Weights of a small transformer language model.
Size: 5 heads of 64, 14.7M parameters.
MLP neurons of a small language model. Each row is named by its layer, matrix (gate and up: input weights) and neuron, and shows model dimensions 192-287. Each number is 128 + 32 x the weight over its row's rms, rounded and kept within 0 to 255. A neuron's up and down rows have the sign that makes its largest values positive.
A block is one neuron, or neurons of one layer that tend to fire together. After each block is what it responds to, as a language model described it from the Wikipedia text at the highest values.

L3.gate66 [ 95  77 127 159 150 131 117 188 176 169 170 127 183 163 137 108 170 107 100 128 115 173  64 155 135 104 145 117 101 137 129 182 139 117 122 130 112 110 115 121 107  91 117  89  71 142 130 157 138 141 116 158 129 157 105  85  79 150 162 167  89 101 132 116 154 135 124 122 176 102  98 126 110  80 131  92 142 115  97 151 138 111  73 113  77 114 174 132 166 112 118 112 131 157 114 117]
L3.up66 [122 146  66 145 132 150  89 152 123 160 170 124 119  77 161 133 138 124 129 158 158 157  81 145  96 127 185 121 125 127 132 129 110  82 208 157 147 152 118 159  91 125 122 133  88 132 131 102 127 137 127 132 177 183 112 128 156  81 131 142 127 124 108 103 134 167 139 113 145  99 151 166 148 144 167 159 136  91 114 119 151 167 150 127  91  90 155  93 173 133  87 121 153 185  75 110]
L3.gate166 [118 136 118 151 106 151 151 143 108 131 195 129 178 152 134  76 146 179 132 167 109 160 161  99  78  79 140  25  86 176 162 143 110 110 118 157 124 136 187 206 138 114 121 106 122 192 114 187 166  83 144 151 133 118 141 147  74  80 120 126 129  83 134  87 151 161 169 161 162 182 161 168  57 145 150 128  91 117  64 147 106  99 127 109  61 153 127 164 143 147 121 135 126 179 141 166]
L3.up166 [ 56 107  78 172  99 139 149  86 108 113 149 175 147 104 106 159 162  93  96  92 177  94  96 109 132 111 151 157 122 117  65  86 161 144 114 139 107 139 134  77 141 151 125 148  83 146 116 110 161 141 164 132 120  90 101 121 112 104 110 172 121 104  83 102 120 133 153 204 120 160 132 109 186 106  75 103 162 166  96  86 141 169 167 116  78 142 127  89 155 148  45 126 117 156 118 114]
L3.gate262 [ 94 150  98 175  80 196 125 116 118 173 114 164 180 138 167  84 136 142 130 115 120 182 143 123 111  71  79 182 102 179 111 181  83 108 126 136 147 146 132 159 103 120 115 134 209 102 134 136 115 149 107 160  87  96 120 161 110 112 144 141 125 133  99 201 141 124 108 178 195 157 126 158  94 122  86 171  93  82  79 135 146 119 145 168 142  52 142 121 122 117 122 161 114 125 117 113]
L3.up262 [137 197 116  68 129 121 119 112  86  92 160 109 131  66 110 109  75  83 114 156 109 145 129 137  97  89 138 115 131 116 136 121 142 152 153 153 173 146 124 128 142  95 195 104  64 187  72 146  82  97 169 100 124 127 141 133  84 139 100 111 131 118 164 100 129 136 187 112  84 137 112 167 110 130 116  76 117 164 135 171 156 131 136 106 145 134 206 122 127 164 184 140 169 126 133 134]
L3.gate300 [144 157  97  94 109 141 151  57 128 118 131 171 115 135 107 146 142 147  97 106 197 151  70 173 153  78 153 153 101 114  74  98 109 140 139 156 144 113  83 161 171 116  83 141 160  95 122 117 143 101 178 192 130 133 150 161 132 138 207 110 142 119 125  94 127 131 124 126 125  83 116 128 165 118 101 135  99 149 152 113 117 131 131 152  90 111 167  99 128 162 125 141 152 110 133 189]
L3.up300 [126 132 157  62 118  94  94  78 152 127 155 125 126  91 118 126 166 172 114  70 156 106  15 109 114  40 153 178 102 129 142 125 139 123 200 128 128 151 129 133 124 146 144 160  97  92  90 123 125 104 134  95 168 142 121 136 187 143 180 177 134 142 158 121 139 103 177 132  75  74 100  99 135 120 121 167 132 133 115 148 146 128 101  79 118  88 132 105 187 128 169 186 184  70  97 124]
L3.gate337 [ 96  58  88 173 102 158 151  79 169  97  98 121 157 118 168 150 119 161 148 105 173  83 191 172 138 140 125 112 148 165 138 126 139 140 125 162 183 156 145 195 108 118 121 135 114 210 136 126 138  91 153 204 119 160 145 116 102 138 188 131 201 123  69 127 117 154 116 124 184 136 101 120 116 140  87 132 175 174 124 165 120  52 138 102  90 127 153 142 161 100 126 184 128 166 112 185]
L3.up337 [121 131 142 125  87 144  57 173 100 140 104 118 131 144 143 160 134 124  65 144 203 180 165 159 211 137 130 120 140 116 149  90 149 158  77 127 133  90  98 108 148  99  79 114 147 161 166 155 187 100 175 145  96  64 131  58 129 143  89  95 106 128 129  91 121 105 178 165 136 143 132 152 161 114 148 137  49  97 111 128 129 164 126 141 117 141 143 145 128 155 110  66 153 102 103 116]
L3.gate424 [147 110  63 111  53 111 151 144 159 148 158 172 132 114 113 100 136 126 171  96 181 136 161 156 128 116 169 127  75 128 146 145 159 109 111 124 125 101 229 176 140  63 135 149 209 154 131  88 145 121 142 106 151  94 118 146 111 128 101 164  94 112  81 134 111 108 128 129 169 110 146 118 104 140 121 153 139 126 110 140  98  99 174  76  76 135 132 162 164 124  99 166  86 155 125 136]
L3.up424 [157 117 135 139 128  93 149 102 147 152  93 132 124 129 135 115  74  87 144 157 109 180 152 178 104 168 163  89 163 164 116 134 150  87 163 137 164 133 102  84 184 106  51 130 152 127 149 117  70 108 143 189 120 145 110 129 161  78 122  99 131 130 156 139 139 126  91 136 159  75 156 157 123 181  88  62 146 150 127 160 150 133  95 149  80 115 118 140 108 159 129 125 101 153 139 159]
L3.gate642 [142  81  93 148 107 138 140 117  82 204 157 122 149 146 149  76 164 100 170  88 127  77 132 136 148 106  96  85 127 104 121 127 120 124 151 156 130 129  87 107 164 114 142  94 117 125 151 123  90 132 166 144 141 153 134 171  80 129 102 107 112  93 149 141 129  97  97  87 131 182 122 185  85  81 145 180 142 128  61 118  59  85 164 130  85  66  97  89 112 128 115 130 102 146 124 168]
L3.up642 [145 183 133 140 144  77 101  85 133  97 107 146 119 182  92 141 144 147 120 170 135 178 141  85  89 102  79 140 133 112 161 183 131 165 124 114 109 151 121  88 104 140 179 121 126 136 109 134  95 171 161  51 127 184 114 158 155 145 164  99 136 113 112 138 125 147 111 116 175 155 203 106  99 162 174 110  77 138 143 105 193 149 121 160 128  98 138 109  69 161 218 105  99 141 171 108]
L3.gate711 [133 169 109 106 104 134 158 132 145 115 159  86 133 127 195 100 117 119 162  76  68 147  91 142 171 163 152 117 101 148 115  87 175 115 225 107 153 106  99 103 132  68 130 148 121 128 164 177 113 107 120 106 133 159 148 143  88 137 177 153 103 104  74 202 162 147 117 139 136 124 131 190 162 112 132 151 121 117 124 181 180 100 107  59 120  74 205 105 144 172  87 118 112 135 165 113]
L3.up711 [ 80 106 102 141 157 173 129 124  94  98 163 148  66 140 149 102 165 107 136 114 184 151  82 123 130 114 187 128 191 133 158 118 137  90 116 146 124 136 126  78 173  78 143 122 118 178  68 156 150  91 107 164 136 124 135 162  96 191 100 158 125 105 166 118 111 124  43 130  77 106 149 130 187 127 115 130 102 139 154 144 150 110 122 123  97 103 199 162 112 152 135 123 119 109 122 132]
Responds to: Year final digits

L2.gate164 [102  73  95 160 139 110 172 138  99 119 186 214 170 140 153 104 142 114 201 113 106 131 162 193  98 105 173 108 121 136  79 148  85 142 105 163 161 136 124 160 131 124  97 138 187 142 139 111 126  82 168 105  68  79 154 126  85  51  47  96 122  96 111 132 101  79 111 156 132 170  73 174 114 128  93 141 116 141 120 125 167 147 142 114  68 162 112 203 118 154 162 130 112 112  70 137]
L2.up164 [125 144 134 157 143  87 115 101 103 107 144 118 134 108 116 109 173 134 170  95 148 195 156 142 133  90 136 162  93 139 136 179  92 153 154 132 105 105 141 136 152 101  84 146 161 105 115 147 121 135 103 101  72 168  67 123 127  66 113 161 123 158 157 174 135 110 133  57 160 118 100 138 165 102 121 137 121 190 139  94 136 134 126  70 127 113 130 164 137 125 136 191 148 146 161 120]
L2.gate324 [ 71 160 119 182  98 165 130 106  91 138 111 105 124  84 157 113 109 126 136 125 140 104 122 150 123 164 100 105 148 144 128 144 107 162 159 125 113 154  98 118 112 173 167 110 184 139 156  99 165 159 113 173 119 157  59 206 151 161 154 144 118 117  76 139 148 113 122 159 161 132 145 113 155 158 102  70 129 152 111 116  57 158 165 147  84 102 102 151 100 220 124 136 133 232 139 174]
L2.up324 [112 152 110 146 165 120 106 115 141 113 146 137 128  97 165 139 176 130 159 130 128 115 105  86 124  87 111  99 100 154 118 134 122 149 147 182 186 152 105 218 125 148 107 165 131 128 101 186 124 110 144 118 167 159 154 175 101 148 115 107 173 128 131 126 101 133 119 153 149 145 101 110 156 200 138 165 131 127 121 190 150 172 106 155  74 131 146 128 113 135 160 160 109 133 126 181]
L2.gate473 [125 136 141 157 140  83 127 118 110 128 135 147 141 138 138  73 143 117 134 134 147 137 137 161 131  88  77 122 113 191 123 141  55 132  99 165 156 103 104 173 123 154 155 139 124 138 139  94 175 189 148 132 122 137 104 114  89 125 130 124 161 130 104  93  61 144 167 156  94 191 136 133 129 130 137 215 105 152 139 131 114 192 132  75 159  76 155 130 174 107 105 115 124 120 162 145]
L2.up473 [117 179 142 136  75 132 151 126  91 119 151  91 159 177  88 128 146 154 166 139 133 155  90 108 110 129 165  86 123 124 110 125 134 141 119 139 141 136 124  89 168 110  95 157 116 134 171  98 126 134 131 121 204 163 130 171 167  58 117 145 134 125 101 110 144 122 135 152 200  72 123 123 152 114 106 138 164  65  66 120 175  77 158 148 101 138 150 123 155 163 137 165 136 144 146  93]
L2.gate646 [115 131 132 139  98  88 170  94 121 143 125 141 150 171  60 112 149 160 165 117 165 131 137 133 162  64 137 129 157 142 111 111 144 116  95 160  94 132 132 184 146 153 141 101 114 106 137 120 124 157 147 107 118 140 148 140 183 147 158 141 147 113 155  94  91 146 160 126 170 186 178 114  98 121 118 177 126 161  87 116  92 151 147 115  89 135 158 190 125 208 118 120 169 157  83  73]
L2.up646 [127 139 123 151  91 130 174 118 115 113  98 157 155 156  70 118 180 108 108 131 170 134 122 101 107  79 139 133 167 140 127  91 140  94 145 200 112 146  86 124 139 120  63 153 168 135 137 130 144 188 168 160 112 141 107 135 149 161 152  99 115 126 131 120  76 114 159 153 162 115 119 149  82 172 122 146 199 139 121 131   2 134 109 151  45 106 117 179 119 176 135 148 167 183  77 187]
Responds to: Year ending digits

L6.gate47 [ 81 148  86  91 177  84 163 140 143 146 122 112 140 155 132 115 151 176  96  85 101 101 131 105  95 176  92 100 117 156 103 166 139 171 145 110 116  77  83 106 140 108 107  44 113  92 184 155 115 115 132 144 181 144 111 150 143  79 190 104 146 130 128 116  81 185 156 111  76 126 141 131  82 198 167  97 100 104 102 118 138  80 139 104 153 150 124 144 112  84 192 135  99  50 104 108]
L6.up47 [119  67 136 111 166 149 153  71  96  98 135 185 104 112 187 118 122 144  99  56 110  98 178 160  73 127  42 144 196 132 110 121 141 125  98 181  83 145 139 139 143 132 140 131 111 128 165 145 185 142  63 166 166 158 117 201 131 135 155  95 122 124 127 245 105 151 128 133 117 127 140 178 149 125  97 143 167 140 113 117 119  84 133 122 136 121  91 137 180  98 165 164 148 100 172 114]
L6.gate543 [166 106 148 101 138 179 135 137 170 122 177 112 128 125 110  98 106 171 149  93  53 136 110 140 150 126 130 120  62 187 155  96  93 134 108  75 155  74 186  96 155 107 181 127 106 143 115 113 175  94  90 100 177 147 124 113 128 133 116 130 145  65 118 169 104 126 146  66 125 162 136 138  39 167 184  92 134 136 131 133 169 170  53 136 174  91 140  83  88 102 137 131 167 143 107 105]
L6.up543 [127  73  88 122 161  95 138  73 182 142 136  93 125 153 126 103 126 183 132 106 131 152 198  79 115 117 131  89 124 125 123 131  98 158 104 159  68 125  89 134 133 193 162 137 116 176 187 163 133 166 135 116  89 139 102 125 128  79 133 100 109  97 145 167  97 129 127 175 103 146 134 168 118 117  98 137 140 145 126 103 167 155 107 143 140 170 170 129 178 165 158  93 172 128 129 150]
Responds to: Season and table separators

L2.gate94 [ 77 120  94 120 152 144 148 110  86 152 126 152 127  69 125 132 141 176 143 125 149 118 111 125 175 134 136 177 121 137 122 119 180 147 162 102  67 143 123 110 131 150 166  96  88 161 164 114 112 105 118 122 138  99  96 145 157 128 119 168 153 100 129 131 141 117  79 167 135  92 202 110 162 115 127  77 174 164  68 132  95 131 126 114 139 166 166 125  94 199 152 173 148 111 104 116]
L2.up94 [ 87  99 135 115 148 114 158 105  86 100 146 112 120 120 101 155 102 104 134 134  99  56 155 115 124  97 188  82  84  94 175  93 138 144 128 122  97 160  84 211 127 139 154 105 131 205 148 116 129 140 107 192  71 123 137 109 186 139 137 184 138  87 138 116 124 168 120 167 167 129 112 119  87  39  86 125 178 225 110 147 111 168 120 139 164 122 102 120 105 139 125 139 125 177 157  70]
L2.gate404 [ 97  81 127 131 135 137 167 162 149 130 106  92 146  97 118 125  83 122 136 146 196 114 118 176 169  83  97  47 121 114  53  71 152  86 106 152 150 126 113 115 119 133 110 111 149 134 105 146 131 149 130 152 172 116 114 161  92 158 136 121 151  32 192 173 143 112 136 155  81 163 160 144 124  96  89 185 126 192 149  89 135 151 146  91 113 102  78 107 106 117 197 109 128 113 113  93]
L2.up404 [103 134  93 148 152 160 113 127 181 153 188 165 151  97 141 121  94 158  97 169 148 148 127 105 136 133 111 143 138 140 136 144 142 140 140 181 126 163  81 115  69 155 139  63 124 121 182 109 146 121  95 137 104 175 127 110 111 183 113  77 116 132  81 125 120 126 165 137 106 165 112  48 117 135 114 151 123 154 124 126 146 116 151 107  90 114 152  98 183 134 130  94 171 136  75 129]
L2.gate615 [106 136 122 162 163  79 155 140 158 139 126 113 131 125 182 137  86 124 157  79 117 136 129 137 142 129 133  71 164 120 110 173  92 181 140 100 116 113 167 184  93 135 154 105 182 156 202 208  84 104 149 120 219 143 136 103  94 136 111 129 171 137 148 127 117 152 128 173 116 151 108 124 141  85  76 135 156 130 167 113 156 116 122 178 131  88 142 166 133 159 141 138 126  73 138 173]
L2.up615 [ 89 158 119  91  80 104 148 118  68  87 116 115 120 154 129 140 172  76 188 150 125  96 126  96 134 169  61 172 151 104 106  81  79 118  87 100  84 108  90 146 149 184 133 144 145 166 103 130 119 187  63 138 131 119 126 146 191 143 121 109 154 110  99 123 150 121 130 104 117 114 127 127 142 121 135 163 133 123 135 123 160  90 135 109 226  92 133 119 154 149 171 115 125 120 134  61]
L2.gate733 [ 73  99 132 128 120 101 116  99 104 100 112 178 156  98 136 112 172 170 118 118 144 143 125 144 239 124 112 124 100 156  87 139 116 159 130 114 103  53 155 126  71 128 112  92  93 151 110 150 117  69 119 134 157  79 144 115 143 174  99 173 180 109 187  89 113 135 123 123 167  66 115 163 109 111 119  57 131  77  93 114 170 118 174 139  82 133 159 112 101 140 142 199  79  84 131 120]
L2.up733 [ 83 134 134 106 123 132 155 105 106  76 150 192 136 103  75 160 157 151 141 153 127 185 118 147  88  66 199 106 137 167 132 145 172 180 137 124 112 144 173 207 127  76 148 110 154 201 104 137 135  64 136 163 111 104 213 143 148 133  84 128 136 135 156 137 115  79 145 117 150 142 147  80 143 136 114 164 114 157 143 145  78 108 166 107 125 154 100 139 108 116 167 172 123 135 100 118]
Responds to: Compound and range joiners

L6.gate125 [ 67 158  65 106 105 173 138 146 107 180 111 131 105 147 144  91 127 156 114 152 181 118 139 106 203 125 113  97  65 185 126 139 206 106 172 189 182  90  94 132 110 136 167 149 102 129  49 140 170 102 130 122 113 132 140 104  95 154 193 118 158 135 102  89  73 114 107 107 157 137 144 151 143 109  59 162 108 145  61 156 111 185 152 113 144 165 157 142 100 155 130 118 156 173 127 177]
L6.up125 [143 155 118 179 108 143 106 159  96  86 145 100 148  84 134 134  92 121 151 165 183 110 154  63 123 171 164  73  89 141 126 117 173 126 166 124 172 148 126 153 187 103 126 165 154 142 154 169 170 140 146 138 155 119 124 120 126 144 176 102 157 115 120 159 101 101 124 108 161 171 131  67 130  95 104 132 155 164 123 139 149 140  89 103 132 127 167 110 158 109 120 149 116 133 116  94]
L6.gate238 [ 83 111 141  93 126 172 154 130  63 122 104 169 214  94 132  97  97 124 144 173  68 185 146 142 108 144  78 107 132 127 117  79 148 104 101 115 136 128 124 158 149 111 150 135 107 142 119 176 119 151  90 145  93 150 145 116 100 176 151 108 171 114 168 105 127 146 134 153 156 144 148 106  85 119 132 176  92 127 107  85 121 126 131 115 161  75 222 139 123 125 140  57 147 139 156 127]
L6.up238 [100 163 130  98 122 155 133 155 127 141 129 115 155  52 105 119 140  89 166  94 176  96 173 161 121 127 120 110  98 175  90 162 141  99  71 128 141 173 135 162 163  69 112 170 134 122 104 152 173 154 162 151 170 152 119 199  94 168 127 134 133 187  57 142 100 117 140  87  90 118 112 175 133 130  88 143 166  94 184 143 169 165 145  88 169 126 107 174 105 172 108 102 122 142 140 151]
Responds to: Year ending before delimiter

L3.gate91 [101 123 133  97  89 147 129 159 132 134 136 158 139 169 112 124 143 194 132 105  91 105 148 183 133 130 130  87  56 147 117 114  82 113 112 104  56 124 153 158 129  82 109  82 141 165 118 101 121  79 114 142 110 118 160 107 123  93 104 127 152 109 135 133 112 140 118 154  83 132 119 108  95 126  86 139 129 163 117 134 195  60 177 113 116 152 127 193 147  73 169 100  86 112  87 156]
L3.up91 [124 110 165  74 108  89 143 128 126 118 141 140  93 175 134 172 143 132 113 166 135 130 101 128  93 100 135  88  78  53 161 154 113 145  72 182  52 122 119 150 124 106 172 142 101  77 210 117 158 119 143  96 147 117 117 142 115 135 121 183 113 111 149 185  77 132 125 134 159 129 154 142 116 124 116 138  80 158 122 108 200 154  79 174 142 174  65 165 130  35 205 119 145  77 169 123]
L3.gate92 [127 109 110 134  84  91 154 132 135 142 125  96 155 144 126 129  44 133 142  72 133 143  95 115 138  43  75 150  89 147  52 111 192 140 149 141 134 136 102 142 144 130 127 132 122 135 118  91 140 129 104  93 145 178 119  77 117 131 104 148 170  25 188 135 113 103 146 124  96 144 152 138  80 114 126  94 153 234  90 122 154 195 106  52  79 114 118 135 103 155 149 125 123  45 151  99]
L3.up92 [125 161 126 153 166 173 126 134 137  98 192 113 120 157 122 142 173 136 117 113 174 178 145 165 133 139  79  51 152 131 154 166 120 131 106 160 138 131  90  78 151  96 130  95  91 126 119 160  86 131 132 120 150 113 161 163  79  83 120 102 139 137 162 137 175 132 113 121 121 143 145 161  82 172 108  63 117 118 145 123 157  74 142 101 123 120 169 166 189  92 157  91 126 171 190 124]
L3.gate172 [ 99 103 170 134 159 157 177 114 104 119 140 112 158 164  51 103 129 143 158 113 148 130 146 197 111 153 105 122 150 137 108 122  62 128 152 131 109 119 173 169 165 193 114 101 142  93 127 153 169 114 170 143 179 138 125 137 120 168 152 169 158  83 104 163  93 122 158 136 146 120 123 133 128 151 160 139 118 153 165 117 117 138  69 115  75 178 115 206  78 174 102 145 116  98  67 121]
L3.up172 [138 114 127 183 151 153  98 124  60 112  75 127  95 146 128 135 163 152 110 157  93 196 130 171  93  46 138 142  93 101 179  98  86  95 159 115 135 146 168 119  99 134 135 137 166 136  88 148 102  60 163 139 149 151  96  80 161 181 130 113 113 137 106  94 114  85  91 143 128  93 106 109 140  98 103 145  93 115 171 131 177  75  98 125 142 128 148 149  94 103 146 192  88  94 147  97]
L3.gate430 [113 119 146  94  76  88 116 135  96 120  92 156 117 140 185 124 121 160 141 151  72  90 164  77 121 137 136 119 120 118 132 131 101 156  88 142  77 132 101 174 107  69 195 118 101 146 119 111 129 108 115 110  74 105 148 100 166 109 165 123 150 104 133 100  98 142 169 137 131 117 122  66  71  55 151 177 154 180 161 147 115 136 106 110 107 101 151  77 165 118 115 122  81 128  96 181]
L3.up430 [102 111 106 100 172 106 153 133 107 133  81  85 148 209 159 119 142 148 116 125 109  97 126 115  94 180 124 101  96 154  75 126  79 122 117 188 110 134 157 164 105 142  70 169  88 132 166 121  71 130 144 143 133 106 119 108 104 139 132 126 132 138 128 129 128 157 149 147 165 113 121 123  88 147 172 141 140 109 130 135 133 100 122 145 118 124 141  85 122 156  99  78 177 112  95 103]
L3.gate474 [114  99 100 123 116 100 129 178  95 116 117 138 136 140 159 146 122 161 168 111 146 130 105 111 231  93 123 125 150 175  92 106 166 141 155 112  80  84 168 212 121  89 100  92 128 135 106 126 139 126 107 108  96 100 188  51 178 201 148 168 171  60 166 138 155 130 139 167  81 124 157  59 111  94 124  60 139 159 124 117 167 143 140 160  69 123 126 122 135  83 192 121 140  98 119 151]
L3.up474 [143 111 175 131 175 135 122 101 102  94  51 114 121 119 121 107 114 148 134  95 142 136 132 122 109 192  99 152 101 165 187 129 123 113 146 140 106 213 125 120 118  71 160 120 112 153 108 172  98  62 122 180 119  97 116 185 127 125 129 142 147 143  86 104 165 143 106 112 129 121 173  84 112  95 137 136  88  89 108 123 132  93 126  98 190 144 195  63 115 158  96 100 142 102 143 121]
L3.gate495 [100  64 159 116 190 129 155 164 144 106 142  92 177 127  93 135 111 129 128 140 105 156 158 129 161  86 117 124  71 170 127 142 145 120  69 119  73  87 147 131 121 141  95  57 123 123 131 132 158  56 130 156  99 145 124 111  72 108 137 144 123 120  41  97 137 146 107 147  74 132 143 104 176 116 127 128 132 151 108  97 237 171 136 195 106 122  95 146 154 150 114  61 115 120 118 139]
L3.up495 [136 192 109 137 123  90  93  97 145 142  56 136 148 121  98 133 103 130 145 127  99 126 126 168  86 126 143 143 151 140 125  95 182 118 145 104 101 113 118  80 107 170  45 118 160 128 107 113 175 118 104 187 122 156 186 122 150 105 120 159 133 139 141  99 132 117 114  91  98  66 144  48 116 102 113  71 150 149 107 114  94 156  84 167 135  97  92 134 174 219  88 144 132  64  57  57]
L3.gate522 [ 83 115 165 133 150 124 162 147  65 104 153 162 121 174 140 110 138 166  85 126  85 130 217 111 151 157  76 143 160 156 141 156 114  84 118 105 123  78 117 135 116 116 177 120 132  98  99 170 191  74 127 158 145 169 120 100 157 147  58 145 113  93 137 140 121 156 174 151 112 117 121  67 166 123 160  87  98 110  83 140 186  84 132 100  96 171 187 199 109 111 144 120 146 168 109 129]
L3.up522 [103 135 147  76 111  96  69 180 157 153  87 152 112 126 108 145 114 157 105 113  99 167 120 140 201 103 145 110 110 137  83 146 141 137 120  74  74 111 121 145 158 122 207 136  76 133 117 129 141  69  77 173  98 149 140 124 118 125 141 184 173  88 106 175 125 145 128 121 101 110 113 157 125 146 180 135 132 169 138 175 114 133 118  95 112 158 119 151 150 160 179  68  97 125 142 152]
L3.gate750 [109 127  90 103  89 103  98 139 117 127  58 170 135 163  96 124 140 118 111  87 142 130 145 136 138 151  97 138 113 124 191 133 107 146 139 166 125 142 146 171  88 144 194  80 140 116  56  78 172 106 185 113 171  80  58 109  89 125 100 143 186  86 144  93 165 151 188 174  98 157 142  77  50 110 177 140 158 140  88 100  98  87 125 119  85 108 120 168 149 114 153  49  96 135 152 131]
L3.up750 [117  84 113 127  80 122  60  79  82  77 166 172 125 136  85 157 164 114  60 151 122 154 185 120  83 124 144 168 160 127 137 117  63  53 119 192 145 205 134  99 151  93 167 141  89 121 156  90 133 165 136 217  73 147 120  94 109 109 108 165 141 119 104 110 159 163 113 114  83 110  96 159 134 137 137 137 180  87 154 105  46 107 120  93 101 132 127  85 216 126 219 108 157 146 137 121]
Responds to: Compound hyphens, initial W